From a checkpoint of a small transformer trained on Wikipedia.
Size: 10 layers, 3 heads of 64, MLP 1536 tanh GELU, vocabulary 2048, 15.8M parameters.
MLP neurons of a small language model. Each row is named by its layer, matrix (up: input weights) and neuron, and shows model dimensions 192-319. Each number is 128 + 24 x the weight over its row's rms, rounded and kept within 0 to 255. Numbers have three digits each.
After each neuron's rows, "fires after" lists the tokens most often just before its 100 highest values on Wikipedia text that the model never trained on; "fires on" lists the tokens most often at its 100 highest values on Wikipedia text that the model never trained on.

L4.up426:154141127110110153124104132120089150129132098136139139143148142147088118151117128092152103111104131153149132155116117137112143134098094142110119141141067122129096095142136133167126122168157149146120172137092129114115093129148144088138137099089133105142129133135149150127147108130157136134097144139128147138146081114134144154124115173129152139144081155136144116146123110117127151144152
fires after: "–", " ", "′", "9", "-"
fires on: "1", "0", "2", "3", "7", "4"

L2.up1403:143124165143106143130138114139127118144106084115103114112134105119152161125173153083121143117155107083111125086139116106140117124159141125133128111114175114103127088144108170146131109119114131139116120190200117124152131159112165130127071126132107082134129090092135129108120150097165094100154147151148129099126100118106129172164114112101166136103139100172160092142110107113158126137140
fires after: " g", " t", " G", " K", " s", " S"
fires on: "y", "w", "ir", "e", "ant", "ang"

L6.up98:162117120142130144091141161140118137120112144105108132075132149073105127127098142119140135157127137169132122130130117114126118145175104112115154136116100125149149129146158128141118151124168149120096134137121123114094120131156145137141125104102163125092146179099131136150144134116131121110126093139077144123058127150157143128127143099148122194139136134139130099079151112146117135113146
fires after: "9", "\n", " Cal", "el", " C"
fires on: ":", "-", "5", "3", "6"

L4.up1243:161148166103100114122138130116099132135128084080143131112102127134100144168114110111129106066126148133154109083144137132110135131128180142136135114114129111091132083161115152171145102125139065126157092147120099150103144136123123135156122150139143126134164147173095124182121178119154161123108128106107149130091124093142083126151157168120121137105123130160076141153124156141159140091172
fires after: "1", "e", " the", " I", "i", "9"
fires on: "'", "9", "-", ".", " ", "8"

L2.up285:103112097159164090154140092143118116123139092109146130149140087118111110115123115130099101089146169142118101150145134131099151106135120106118115116120133119092113107107173155108140152099143132133141155129170134133126179131089125161130113138133129118168139135132085119169108123094145163152087113122121123098124172122120112127144139168155141135104169151155131140106129155080103149094140
fires after: " K", " be", " C", "ar", " Jo", " M"
fires on: "h", "y", "e", "eth", "ose", "les"

L2.up164:080138150138159119170125102109135162161100182179130126116176115158141144125091132171179084141130117154152151138136133128103080103127081175084146138117080148108063131152091123150184104147130093127062124150122110138127143129105163113121103144102135145153121148155136130131135091106115079158125127141135116120162132137098143143114094148143127155140107135134155132156117130127151169141127
fires after: " M", " m", " L", " l", " f"
fires on: "ight", "en", "ical", "us", "ic", "od"

L4.up138:154104152132110129087104102105110080177123138131121161092148121175164143175098123130154139116116144143141151129126137138129104150161110159127168123098116124095182137133150133119108133122112149143114169107120086098185131138123106131129122148108130123143090138176143133101077123159107116156100141132142150132170109147126124144113134102106091167129107138174154142131159189154097107114107
fires after: "\n", " (", " "
fires on: "-", "|", " (", "1", "0"

L6.up1006:144186089139118118133157175130086112151135128187096109107151118142113100136159131120067102088110121157110147160107106097143102087129118139143141112128105152156149121119140139125113136167141120156090101124143117068079127165111150083137141122149148122129138142108136080155128111149109103146136137150120090132130167109151090101133160130131128093110153100153117123152144129119149142133112
fires after: "0", "n", "ir", "9", "ur"
fires on: "1", "0", "s", "t", "i", "c"

L2.up74:105145142108152146099148118146153083137122107115128151091096120080160119137109111165074105114100137115164135177150111128152164120130154121113156108129126132115126112148166111125126118165120094114163134138150111096106133129120155140086152148097101159159123103152075129152077081157180110138117100156122098138113119148137069134100120123128168124116137122132104079150140082116136134195084
fires after: " L", " R", "L", " Mc", " Sc", " r"
fires on: "ight", "ow", "as", "at", "e", "ath"

L4.up1477:120125157115144119137179087127138107122161148136103125105131161159157122122100154108134147095136118133101135178128114128133103125158123139094103074137099108128173167154125111174112115113099139058163130138088113129115133109164110142136073093130102099158136131146135151141158108138119132120094111088163162131120122122175134123120122118096153131156124149096127130117173129083131087098105
fires after: " gen", " n", " Gen", "ec", " cons"
fires on: "eral", "erv", "ational", "ant", "iv"

L6.up523:093156145084145110134119135153157112082129158125137133157092155061092114158160120135101148107162122148154130085110146153129123107101174150144145140108138101136107100131121142113141154138112134121117110164150091171122060161162136120132159148146113107141130075092136145121121134108147105140115081159131153083141103130113165131161118120134136158115160120139119083110162115155125157093109
fires after: " ", ":", " on", "2", " –"
fires on: "1", " ", "2", "3", "6"

L2.up709:158133112180144100133069132133093125115111128164102163121142117088145119097165168088131182169146124160133146138093108112125120127152111105148140138148145123082139110122156145120135180149087124126118148142149105116157140116138159150140139116142110125134093140114127161108115160096116093163128113140172139169144107144112132113130125107156158126134138129105100108112135134155158129086163
fires after: "==", "===", "h", " bec", " ==", " ==="
fires on: "\n", "ind", "ene", "ause"

L4.up89:173121153122143125130110125148088139133102111117154115144120112168080110131129132137163175083130170128129142139127125135114082099090134161116156127140100080142126100087136157111140126134133122140113161121107095101166110129097177132101118145107123084141067195135102121120111110144143121172096131094138160144115110101118124154084117120111139116145089108130146102168115144175107118176178
fires after: "\n", " (", "-", " "
fires on: "\n", "r", " co", "e", "re", "er"

L6.up1368:148108119149156120150103125132098138119147072138130131087112116130107129114176110162127125114123111148089123188151130116148120118171090156112129164124122158052107121131178109115107110143116104154095102175149134124144113122127149150144137108107142107180143136108137150144108161158172136161120139086145112087131110141149127122117153142166148097122105162147113123153148141142138158141133
fires after: "==", " inv", "\n", " inter", "==="
fires on: "\n", "est", ":"

L2.up774:153105172096130140101126116112074118150124154142131165126176112131103151139135123098147142117124146118144169111134142114124139159122154146086129115088125175109160151162087125122172137121098118115111163109131089154088086098086097140148089133138123098123135123173138151102127111114115092129115097117119110136157149077125143125154124141174111111133098149147156127121119103107141161118115
fires after: " f", " m", " M", " l", " F"
fires on: "or", "ic", "ur", "ater", "re", "aster"

L2.up131:090076073125111100152141162101108172147144143152131136161107130140146152130135161159153116173088129197091138093160118114145131146121139107166106138116117113085062113150155128129114149136142141145110129165135129093141118150094135101077142167156170152137137142144157082125128135142133122128100115119151141147091144110156125138145135103119140117113167116160098114093144142127135133137106
fires after: " F", " f", " pro", " sh", "ri"
fires on: "ed", "ar", "in", "en", "t", "ad"

L4.up1393:116133186146159143172141127131123126135108185097099108104134115118094135120129144130143109113177121168108119145149119093143131095157145150087169118084115138122131108133157112130091113149115109116155097120122127122062102079153088147155097145128161139145149115162142156157118182123134137118107133111121132136105107127126116136136142131127100120141117107104134177122167145150117113096112
fires after: " a", " ", " an", "1", " An", " the"
fires on: " ", " in", "–", "2", "4"

L4.up374:121101096174140151155106109134165173139154170131123144179112085087109090110122131147083133124123125080138123108145119142147092121146042126062137143133130161157147169134114160143110133163105116126155104187130107123165133103101150140133150161134163103100166134082125128114151125129077140129119129160102156160129107123099120163127153131199123152097144140144130148129126141148124093129150
fires after: "-", " K", " F", "u", "f", "K"
fires on: "st", "o", "irst", "e", "ot"

L4.up1101:156188125144092148116103119104126146146093094124103119134099100102146108101124147122147126138115156131152120135176124155114103194115126149147166112136154155128090103127172145100111146140143165138161102139140105129149143115135126134107124144107142120150112132122169188137138175121166102153127117104158086101118160099116136109150129125137110132102086125089139140149148170076091175134128
fires after: "\n", " m", ":", " B", " M"
fires on: "\n", "aster", "ak", "ac", "ajor", "ed"

L6.up251:110153085136086161110121128118120092123160111126129123148099101169137081118151136161164111113126121158137132124106109128134114102100155132151188112070088140148097104134160118085123125163083144152078161161126155146119109168109135157089150126069102156106113119138192106125134136101120105145106128133144139098170136165148116092196121093121128102145120133139158129094144120159151128090098
fires after: " ", "\n", " n", "#"
fires on: "1", "2", "on", "in"

L4.up714:134131155125146116102109114108122115140149118106118107143143139085092127115145104156111119149110117117158104153142126129152159117133146112115127180111139134080130125101128134137109146107104168128122093107114102112131108085117176092157173142142149123104103119116119128133144122092111153121132113105161111165133133134107101150097135107101103156154121135094147151095127118135118187140141
fires after: " In", " of", " in", "n", "ound", " New"
fires on: " ", " O", " South", " P", "ee"

L4.up207:118112149106124134098125146117134102138162127116112122088125090109158118138180129119153143175131104144130108179151110083133103154101099150119042167148097081125085108110137168120134118134106147070117152093072115106145138137101093126134137132116105135159164102092170161147161132132120132148088107139106143144151168117137154121126128129128118115108159158137170113087112120159159142124102
fires after: "a", "i", "ad", "u", "fer"
fires on: "it", "us", "u", "ult", "qu", "se"

L4.up1333:157106125146110090164153159094110094139156082162162077108169083150149153115116145152120116170131129119122105120122089109135119139122073116106125147129094155126141102173169151140106131144126117123162120108147164132139108126072141144139133136132105132151071076095151111139138162137112082092110166145145140182161072111140159141167130125083112104130119120105150153115135105082149063128105
fires after: "ap", "ak", " ad", "ost", "os", "ite"
fires on: "m", "t", "it", "l", "en", ":"

L4.up981:114139157131130084159126155139122136135152178132121164109177121149148136090158151136191113154135118132130148136100139114162094151102132149109097128126111121121132130094072138111076113156135088113104104128088116126123160167148169126113169115131100089079141126114163130132113142140072146191138148148122139125094090145144089089146122109088117150157152118127139139154101099118117138121097
fires after: " s", " |", " f", " pr", "r"
fires on: "ut", "act", "ug", " ", " G"

L4.up1220:112132134155079123165121119151111119154132143115096105179111110143103206158115143146128134118131119132129123161079170138110121107140114150130122114056172126124149144079135104121117151129151145100177128095144144167127137139108124190145143118113103104100137132146089139108108143169126131121102097111127121107111135096135170156112131171070097097123084128142113139137125113113120142135142
fires after: " an", "d", "t", " p", "pl", " An"
fires on: "ay", "im", "i", "m", "ra", "th"

L4.up982:151138140129096083147094109132107094123102112150153094175112166153056148114151163100164137141130129154104110151134121144139128135148134143117121146088111140152106174138116136131068160143102130124075107135128140086122090115133146120135164132119183133075158121104128152134111127159064083135106138143103120128109102161148137159095112123144091117091097127126146138134138142135119114100118
fires after: "\n", "-", "″"
fires on: "\n", "-", "E", " O", "ing"

L4.up996:124086131118118146118123138131084137158089108157129083141159152122107103141173072108129143162143115136103136142167131123147135093111103128129141147137107128146094106126142110109113110138175143119116131148140141120129136169166134117141129130132134149090089167130116126100137166090111130124158179158149146105184112107132099155139118097127161128124102129121105178149111085110133159129125
fires after: " ", "1", " |", "2", "3"
fires on: "3", "4", " |", "1", "2", " "

L2.up458:163087077121110153154146115126129131112142076126107146117121153126113126164111083113126128134117089117152178180133095127142130138103143153169140139123081116164143123095133097157091128114136074120112143126138117139104156160101104110110154129144133160177126084154095139128120105165121115092130103151126122129135099088108078096031116100135134100139148104140121131099153143154096098187118
fires after: " w", " W", " l", " L", "w", "al"
fires on: "ick", "ay", "ight", "eb", "ith", "ind"

L4.up296:144165145122145117175133105169125128105122149147132103109162157121126134166106148082133151123165107119108141151155120146173161177137110172115140127093158118142122115145146166103127128099134154104141130147116119166143131117093088149155108139148132084116125137146107131102111132168153118167111096167106145113123145100114142159156097097108110137120138159081115095088144162125112153146143
fires after: "d", "ar", "ad", "ath", "and", "ed"
fires on: "i", "is", "a", "le", "ile", "u"

L4.up431:077101114104130076103102107177122140084124123142166123145074139081135183145131099139111129126128122092138169128138071127104137119107113125112140142097145135115118142151095139103086118150149119125128143148133133163113134123137145182142108129118148136108090126115126137089161124139110149110086117116118153128156109095087165094113077114141104158116121129140145142139149125135144104125145
fires after: "t", "p", " t", "ap", " T", " app"
fires on: "e", "on", "ar", "in", "en", "i"

L2.up1526:130156094134133103101140130085116162116184141135147164115110144191095082150148115121142113159121138089127136182130147122124137144122107170104094117145111112141115120121115140083126102104136131146133083153089155072145125095149116135129124111150136161146146121122113096110087111159135111127136126089139114078109132160141133103115169085113120117118114119126123106155122141173137155143158
fires after: " pr", " comp", " Pr", " inv", " est"
fires on: "iv", "in", "im", "any", "ince", " wh"

L2.up1010:149138109150122129108149129133091141112152135126119170124127103157122133116138162115143168148148130138117090136131083149145140160124104168128162131088140126113131102142122152145131112119153151109117100173117145107132157122136147137079117145139133119174122085111121077152100132120115064169119129177145128160132151092115115129179097127075141152159100116151135112105138077145108134149095
fires after: " S", " K", "S", " k", " V"
fires on: "ill", "ch", "ant", ".", "ir", "ll"

L4.up66:119144095106138123111098126117109157123102126138118105113099082156106140156129121111149155154087118133143164196157142112141117104145153145128123129094131100118181095138130109117103184114135128161071090158095101129176147108153152136104157150111103153146130143103107124138122093111119103102109118160156107093119132094128169122133127116108119162143137110140137122115112125128135096080082
fires after: "\n", "ister", " ", "us"
fires on: "-", " of", "2", " t", "Ch", " for"

L2.up675:109130121153176116102166154100126070106153130119149158141156131169120143122133124081169158070106062118094177156141163117138117124154158143155140118126115116104130109175093140094133158136125075110081114105130110136127098142132119135141130129142084104121152125150136120175138150137107145129105122109132142115169112118110123122093146143094118153107090152154180110114098118186099137126139
fires after: "'", " and", " on", " ar"
fires on: "s", " his", " her", "g"

L2.up750:098099149098122124129154121133131149113108124140133135134141094119109130143148195127095161056134146105107122092145134121107108103127118132145152160155157149097105145085137165114143152110141177128120129127170113127126125108105138115123119134165148114078142126118157170092102173155107113137052089117102103112119158152103131134107115121122131118123105156140100138121138108126106130141101
fires after: " t", "if", "e", " T"
fires on: "y", "it", "e", "ac", "ake", "ied"

L2.up1478:142116147131106159119108166107117099126126098107117148156111164111103137175169107205143151108108102139087116140092115099116147122168108136122095135159116131097152135095180112125092131105122119148136145128156130103109133159156127139134110126095130148119137148094117123093092132132104102147096117111139149166142076191125122107106099117113117116136125122128144138163130148136154140130092
fires after: "\n", " (", "===", "-", "w", "=="
fires on: "E", ".", "Z", "G", "V", "A"

L4.up70:119135110139096036119082152100148143140135155106095151166140147153123168133145117122111147119121088108149117120102087165144110117161115118120136104133116168135146127128123164139129113166161116175121100122104128112081154111130132121160176097125104102130155173123086105144126173098148138140118112132090144171130110134148162143122132103118180125195084131141122131139111130144171145112100
fires after: "j", "g", "v", "d", "t", "r"
fires on: "ing", "an", "a", "est", "el", "ock"

L4.up1145:129093140145138080122123107154080135141129120115147092183140137094093143183128131142157150112152100165153122154106110119093135126080128133121118102127125165104155160097150124142118092154104122151097124110116108103160126173133104128134165130096158133142123130164127109138143109131126130140120143157160148125141120106104091134156124151150141121154160120145149132122129137129125136137115
fires after: "at", "h", "y", "it", "end", "t"
fires on: "o", "is", "us", "u", "ural", "ure"

L2.up242:123143123130094129148162148111134152147168086126189112113109135098133158143108115132155062109111103162145107097131164106108136124115121118157138102117101099151100119135147150179162115146103135123131091144114122115122141152109115089081112128147137115138118134135127133144091115147148131096124128191112119112136106108131139165133134131138120147145146139132108093135107107082182134130065
fires after: "0", "9", "5", "7", "2"
fires on: "8", "2", "1", "5", "4", "3"

L4.up1224:113109111112122108111162171147081133154153128089104090150153156088144190134117133158159089093142091139166123130173082127130133137165136126134108116088104110095115159121124173127083123164137135122090152163159153133080117160126134133132134148118147127124111144116121147115113125102075114153160053172136154119101159162096104166075165119104115140126077115114128112112124141163145160111129
fires after: "\n"
fires on: "-", " –", "|", " -"

L2.up973:120106140119134110131130100136187163133102127113106138171178159121164120142135147158112172110074126123161139096130119141086095086142116096117151114128146131093132188117091142146120144106156195167146112172120134104142128132150152135134132135138102112102110133148118159120101130114142135130090150110118119109121149125136160090168154153099161117079121103143149162121171111115138147108105
fires after: " C", " T", " c", " t", "e", " Q"
fires on: "iv", "ut", "im", "ac", "uc", "ue"

L2.up1248:135163138108095104127127107140113103128140131082111101099123122106121152113135086089107161110135111137146111166105144152139100123094103122107129131129125150145148140138125142166105122137121137127107154140099152078079129124140132120120114088158152156143133114129098129174136150120099158112131115133133129169159118142167146148166105175127108110104133157122134116109131124118143098100123
fires after: " d", " ev", " R", "R", "am", " D"
fires on: "ent", "ip", "oll", "end", "is", "ens"

L2.up235:111122140161146155165141146126139116120103138148123149107160144101114143140123171146106127047067141150154135126134124108116082113141140108132165135125094149132110140114152139105105128085105091177103152106131177110154142161143130101128129098129080107097145172139062118101110100070124151139148113120124097108136161114108157143115135107134130133127117144128134136119142112113130139128163
fires after: " H", " h", " S", " pl"
fires on: "ac", "ot", "am", "ient", "ant"

L4.up957:091110128113122104143135165127073127151111118147137132130148114104162126145103113123153171153107168132107138109135146144117129113126139135159173151119136107111073133137088120200116139144139145164093120111156141143136106166137123170084172121134119141121111131103147055124112153107135112124143131086134133178136136102128096107183126101131116161103103143143148156128117163195135170170129
fires after: "r", " F", "er", "st", " W", " f"
fires on: "in", "al", "ad", "e", "all", " |"

L2.up73:140111127117145153147108152152110110102152148122118146178138124089117162136144124135101105160154179127142119084147130123120128154155169128131147138140120096191126094159126153156135100154079077142122107137119134117126121074119134094099137084096135144116132138106127152194158097141120144137104132110132110093111107107111160148107104087115159133095078132105151166127125117154108134109139
fires after: " B", " T", "-", " H", " J"
fires on: "on", "an", "a", "e", "ia"

L6.up886:140113133154148126136134126136121158169136142123115141134116124122116115110116143131147080154117117181152140104134131148145098136140110115154088103147102122135130141146159086117152139163123153130151108161143107141118133114142152094129114107110099048145178154155120119145152097119139141118130128142122156155131144146132111177148154122147129126137120122160195118137106129116125128150125
fires after: "9", "8", "7", "1", "0", "2"
fires on: "3", "2", "8", "4", "9"

L2.up695:134149170133173148166119134126113134129169090129110145120115139135125146122098115154124082105136183138102148117122156120160131090074106160101153142174130088119158153114146125126093144115150113161112141135108109123153163144143123126109146083166137105131187132095117106131164136133158112121127138133125111162127105146131100170147156106095119108159103163132111141118139129110131112143109
fires after: " c", "c", " cont", " sc", "r", "er"
fires on: "or", "ul", "em", "ra", "act", "ould"

L6.up893:119161171121127129199123167110117110099102098115179113102155136160105138151141145134140119098126138103112111128149136106093128147130117125177120144159114087139095170138156136121149154133152107141153081191122139121124107152099125131170134147112126136087135143137059155127081105149120126120120135110103133076140153137141102098171126104130118115145102169107125121155104159137160152069083
fires after: "1", "9", "2", " St", "ou", "d"
fires on: "8", "3", ".", "9", "an", "st"

L2.up604:140134119142119169119110158142121191135154083113128127151111112129123108160122151150097101165139142089160147099153149171055131138119126131100138168126127119146120148113118119071118137105107063166098172146116141147092106101144114121153097103132123154096124121144094109096155157163113151151102127147137124127164104101062157102139096143105120134106064107120140130148120141133153123134100
fires after: "p", "ond", "b", " v", " T", " P"
fires on: "on", "an"

L2.up1187:111119171136142139095095108117094174170151125165095143143128160166111113145095156154147119122123107114146099119130146105139109178120075074164122124132109166156154148094101128156115143168088115117118088157136068103139092103127109116134160124162093109130142147176094110131117091133106111136134092133121152125097132125126139149105115088118139142102076102089137134128152120138115100108146
fires after: " Ch", "pl", "b", " fl", "-", " pol"
fires on: "o", "ic", "e", "st", " •", "ice"

L4.up130:147145118104110152139141117110116093120120138102140132145131142119126158134107122146179088153135122120141161098116120132137122097179122134121112121126142128101119135144098099135122131135121152106111147092113130122086124137177112106123080101101109116119136141111114125145127112128123115105132156155155200157108110122154138145149141159126154148091125137158136081158122099180116112113123
fires after: "on", " n", "-", " am", " Can"
fires on: "ig", "ad", "th", "-", "ong", "g"

L4.up1172:114208162106146136124121103135116132168141112136148111096164099101078157108095127141119111122099143079134118163110115169093123145117172139111121122132115120148183143114126143107123098111135145155143124101126139098140117110146128102182126109122137096139136111156131134101126144106186107118155158128172117148130127139106146075093106107085120145151124138108127122167152064110138114120122
fires after: " |", " in", " of", " on", "ists"
fires on: " ", " of", "ro", "en"

L4.up313:168114125195156101131115166174127120130212135125155130102141147139120104108102129143083101127153110119086127153137106129092123112142159141115114146135117101142134128130123136079084074107163110167136084154166128102122089143153117148113149145098127112132119134110124141096116115087137063104110150093156133147129122135124107146130155150128147124138095130169096122130183125112128174154115
fires after: " P", " O", " p", "p", "s", " K"
fires on: "a", "u", "i", "s", "ra"

L6.up1042:128136134130136121138120140159126117114123134129105118099094116102115133114114131134117106134120164108133134088138112057137143118138127103162141130122107120128139147135137144143089163168151147124112114084090112108148156137079137136171093122139160120145132143131133107149121118138137133147101124159114124107150145127161135131142132143174109158121113122162133172145145103098106140177153
fires after: "0", "9", "1", "2", "4"
fires on: "9", "0", ",", "2", "1", "8"

L2.up1429:139139117132156140132113108108125094156151166123115141162104117085136117128132130200083158110112119141123095119149072116147104119153108115145207081147134109127117145140102119143140121150122082183156109124130133131128128143145160101083105127116108119104154170115132105153116079146151126184133164157080105117124122100129148106146142153081143111159161117115166129128147113074129149143106
fires after: " T", "c", " t", "-", "t"
fires on: "i", "er", "ient", "ri", " Count"

L2.up1422:126134130095107144095111124137100123152092124080080142128143143149117151132153124068144155134146145113112145146131139110129145128155146170123140143102173141090146136104119103136091119125117093134177129109141112123102149110112135143125106133139128136147078128113152085115144088145109153119129145169128107105156143103120115093118138193107105132122152101091119136153144145141097130152156
fires after: " W", "h", " h", "we", "im"
fires on: "al", "om", "um", " |"

L2.up1094:122133160138146104106144133113117109079107116115129116158104125105135076116130164145157150103098148099092148103116151175123121155186094157117107132149107117145121068129171131117084153126132111117083119148130136147096106130163149103121126124134135162099186122136120148115139094109110117147155116172109176112160100106113155132109135102109131135092108165114151109130148133091108138123131
fires after: " \"", "-", " (", ":", "/"
fires on: "W", "J", " w", "N", "L", "st"

L6.up1160:128151137127111137099150120153153107129125109133129150122080115135117147125120134093142103123137107154167098122087120120101198106155149136160078116099132124157123080150111154129099169132094085068123142092093132118150092137126133119146165105126114142125124123144125107181131150100155131126066138152120101128143108118183118103147143068172089137153092103139163113077134109125098115112116
fires after: " ", "1", " August", " (", ",", " Aug"
fires on: "2", "1", " ", "9"

L4.up208:130148162155106149151082102146135135145085141121089153143143114155130172090070136161154101106144139083123176157173143137116133138095132106128128110107125129071157043117108167078138186121139139150104114166112126123136117109146133173130135128156143133131120139126117129105147113112060113118103108098130100170157126109146145134152109117113127147134128107147147105141106173123123143111116
fires after: "\n", "|"
fires on: "-", ".", " ", "|"

L6.up704:131134114131124156157118142180142135146148133154135142132105106103137151129112136140136108129163132112157112111158119152118123166082150128092144053144139133103128148157136130134099120140087142130140109168113109134140130144134167158136100092099109097139138129146090130137145176130128126147131096138145142130163134110127175155162142206131106154146149109137125099144082139089119103101130
fires after: "2", "0", "3", "1", "9", "8"
fires on: "0", "1", "4", "5"

L2.up1460:157122142115201135100142171130103138102137117114138116137114124145145126162147140156150136081123169124114158125143149144145125155166095160126130122114134153091177109111146119131122163117100094137161152181091116128131139103117161129107127114113121101120090154137108130112106092089145145119099129104110074191123108130146140117107099138111148117137129184118093142126125188131109161152121
fires after: "\n", "==", "ation", "ity"
fires on: ":", "M", "Ch", "C", "P", " |"

L2.up1105:091099187128155116122109135103155092139117135115137162104159128137116122133133151116107167131136124094121140167147130145063132110140087113103111160076125117164099083159120141144080118076162100117072098141124096095153126146114135138149111141108130154088129164115114132099104154087087135152177140160130128095130141121144153123137120138101153132098137130122109164161111108134139092124160
fires after: " h", " t", " H", " S", " W", " sh"
fires on: "and", "ock", "ak", "ash", "aw", "if"

L2.up1338:107107135089132153109117112130105115095152095162110110128175128119127123111135156118085156118133094138111134124142131144155133118170155115122170172109060134112117116147164123121151167139119152114165122117165108143145073148149132158158098091133120103105143131133133134104160181127106135122142114093118155155154140140120098080090103125117111111145108179104078094111149112109111132125144
fires after: "===", ".", " ===", "'", " ==", "=="
fires on: "\n", " to", " Phil", "t"

L2.up804:159140104152113117119112155146150116188120084112103126142140134101137059132131149110092136174137126095140140144127095108100104126153109121103135142138081122124155140132105117088101129120148133131136121147095145128134140123146148121117096144145131181111154145122136133079110109150141098134118124138157154128158092137166139116117186152106103148113135174117128131138100097081079112113140
fires after: " b", " B", " w", "w", "ite", "eb"
fires on: "w", "ron", "ro", ":", "s", "ur"